{
  "num_hidden_layers": 11,
  "hidden_size": 320,
  "num_attention_heads": 10,
  "num_key_value_heads": 10,
  "head_dim": 32,
  "intermediate_size": 1280,
  "vocab_size": 26442,
  "hidden_act": "gelu",
  "norm": "layernorm",
  "norm_place": "pre",
  "norm_eps": 1e-05,
  "positions": "learned",
  "qk_norm": false,
  "attn_scale": 0.177,
  "bias": "none",
  "tie_word_embeddings": true,
  "parallel_block": false,
  "init": "uniform",
  "init_std_qkv": 0.0262,
  "init_std_o": 0.00559,
  "init_std_up": 0.0262,
  "init_std_down": 0.0028,
  "optimizer": "muon_variant",
  "learning_rate": 0.00188,
  "lr_mult_o": 4.0,
  "lr_mult_down": 1.5,
  "beta1": 0.9,
  "lr_head": 0.00684,
  "max_grad_norm": 0.5,
  "warmup_steps": 200,
  "schedule": "cos",
  "final_lr_fraction": 0.03,
  "batch_tokens": 65536,
  "max_seq_len": 512,
  "doc_mask": true,
  "train_tokens": 641800000,
  "max_steps": 9794,
  "dataset": "wikipedia_en"
}
MLP neurons of a small language model. Each row is named by its layer, matrix (up: input weights; down: output weights) and neuron, and shows model dimensions 0-95. Each number is 500 + 50 x the weight over its row's rms, rounded and kept within 0 to 999. Numbers have three digits each.
After each neuron's rows, "fires on" lists the tokens most often at its 100 highest values on Wikipedia text that the model never trained on. A number after a token or word is its count.

L7.up443:605519516556486424422530469490506473526518502436505513486547520527518474479577445532538592546479463537581522498456471537497482535434445455578533448493619576573534504411542394448479463557425425539555454525559474499439396439490512533433458466489517547477513492529463533434550434486549468527
L7.down443:478570452509501622438499549590537522463509549426574461498458466516521491474507574553593524509532498393503492507627511596493417559429488546416517453437438474445555501425498629475526588433499526571471607455493545459518498497476493500480504508533471538562514514510489602424585482470533392548
fires on: "," 30, ":" 24, " and" 14, "." 8, " ." 6

L2.up391:453533399539603606463514564534553516489478532412561486501493471554458598429625501506439468630460593507505409463457585511572465459505405513470455522588523521484430534414528488406501459527437613420505468480560579573530486527503368535537424571488434497532445502491599401505507587514567516542
L2.down391:547506495499462415504506517490440502420448551538465433441548427476517592483520524448535406584531467489579372607540472521537550513549429464544507481595523511547464453549496480461560480530520457428492514505450453470447543476437497488524495435574511581503463452511502427444544488582578552477
fires on: " |" 26, ";" 23, "." 10, " County" 4

L2.up364:477455459543514503479512537523512472534483539502544513451482434472541497475467504544634518560539538468467391517521460515508579410462532537509455582533481532533520513569584488554451492534440537455517537438471523509458525552540489430556448466426438609466399571422477473510534476483516350391
L2.down364:515564541568436379467475555536467486557528461555523459459391490534468473462500484476447516525550427542565493532567438525474512505470489465597490545433533435547450479475485454492489484484446503460429549459499461504495441481468553544437484514511522497494561522456483511549449484528501484556
fires on: "-" 25, "(" 12, ")" 12, "," 8, "2" 5, "]" 4

L8.up1130:422470420497470437436475512488564538473543428567517386536439461496489469482551551506480460458562519490445343473483447452522460554442536478581602497414483513453499489559440494590483451502534501545535530525529522499523563543416500519408579404553517569443468558497482506485506491485529501466
L8.down1130:464464496472319575436543554439470468501497478510487462528447548517467487462521642536533530525514509505460474431554464553500431450423480591582472488453423483519527552548563357519505532459484503487503532526489656467497535521456526500454468503560525553489432459547546488490427444568439457458
fires on: " |" 55, "-" 23, ";" 8, "|" 4

L8.up678:592530478596494477443456491526402435488469422468521616442562430434518522478525517525533490581497559440473478478432513526453534586463533471439514554521491477534541497439381519555528569495388485552462501438588498580485448491474509484451437579492505439455471450468467635510455557527621492572
L8.down678:539479347474504437504491476406558402624577531531477387467456522457469414508540511476612605481572488520538469536559524506556410436520471544489540509586533536575561491583482544591536410510508441502438538497437471514523570554401510543431459467522481461506487537522479376395596462491600466572
fires on: " \"" 38, "ia" 6, " '" 5, " (\"" 4

L8.up849:403591509512441539449469540542522460445472485549475485520514428532508540458482497557573457478528496461596475522492474512517540430506450529600471540438484462510472474499464552500487436542582630501486431546384579423520575434378458565545522536535490483441596472493623505549483491521515559575
L8.down849:530539465513482442448511505509623488473438562464560476522523469505468501470536450460450403459500489562612500479440465445553529465466462498421544526553471481484498560505490526546519486473512450547520508560447497483536575402588514535530441534468485550504497574511468548514532421518453519509
fires on: " " 31, "19" 19, "–" 15, "13" 8, " (" 5

L3.up293:623476547555609460484477487480526575499475570560485452492449507481470477510512506479526575543499603534491471486516514434557523622457511417541553472553504502474415541500510496588542532544482524554472554495473409512527507486527583495486523497405503518427471510567430507508455484385486424444
L3.down293:456505417527404541543521551527482544452543413536585462475524534590460462438503499409547493464462476537503490455442565499516488477524404531645529564510501464595477428440435428518511454513449512482464533514470580541579545537413546687558530574562441448559506598456508476473490451584520475526
fires on: "," 33, ";" 13, "-" 9, "h" 4

L2.up401:479494471535497524436480507457461423374519474519541482502655510495507566507506488439437458534507550575441573520438482416485578510550488576502484490596538599466524431438460525487458563499484508517477466421505472509510656503498493448586438438503598548508531473441566440506499511567554506483
L2.down401:537533511451531457586508533480462502496536479457451476381540492550519543504465419530617460521477552504519515486534485530537443463492520520562414438608514372592393437546502508441543434530468501488493526541473484525516537531485521528437555510480532527484425589460545436490555454537475535452
fires on: "|" 49, " |" 15, ":" 6, " by" 6, ";" 4, " both" 4

L2.up1053:544615601450509538590521416539541519512506540448563516526534529484448486524440524579567524587517493477559493419484621464501459545470495426422561495447516582615465533481508526546515498489477515473495434600539433426508512510494534511447523550422527499422505612474443524550442610529468501457
L2.down1053:535366425486442419489551435557438464499406611543529480499507505493512546503540581509479541500543513516621490498404583494427555483507543547344513497492449468498549509511517560521517443413502496441559548527470480473504535324545453398553542491459412563471518462509538546509480641394428437562
fires on: "." 91

L7.up116:508463533533538497546498559515477485497566514532525556425622495536400435435558560569529503487448459636464469513531535546533501538464536563475489481475488484429588429350478458474541421512393474487469498466454478487483550526471466479450530591535381510588507476491491469449501547510433430503
L7.down116:518577449505441500440535459415538528567546489581512463417492595510467454458512557537463517433520497542543462587533574402428553517595471411408455463550580485559547493500517546510484524470552488496579540507557513529546544510514453499484435541497532591499519477605618424452517539515499513529
fires on: " \"" 44, " “" 6, "." 5, " (\"" 4, " Stadium" 4

L7.up1178:495529484478476480488534491499491531471529482437569464480508486508455454545497516475536566427411490489453528430561494387564523518546404480567597492585558462515493459432451500464593552491463458537572503469553472434512525464508509430531511526512513534566440428453484460494524482514492490481
L7.down1178:490507512516480533487454545486472460542504494367507469543508508419423476488558528553568455537601473483480490491555551604508455492567509464424448487460426510466507474492521518492548507456531474455490534518432513514383505505540577463527564470444453516612517487526541535434530471453414413514
fires on: " |" 26, ":" 24, "-" 13, " -" 8, "=" 7, "," 5

L8.up1272:468488511472433532563584429525524550489530533509485585451618488444624488533541409477558416588491503465525439524490502495434518538523537478520529460504467435399517599444540633436498446525518460569470450482496435453471497423440528505505487469482445465435591459523565471543423442522512561499
L8.down1272:475530530531553495477428356537556470511509556452505445556424512445474480582536472479404470476478551538616506517444435430544480415511571521570527556477571484527461444433566492538524564452483518540451519577499431489518461500459459528486467389457467528496538609514501488515561565421497420572
fires on: " " 35, " \"" 22, "19" 7, "20" 6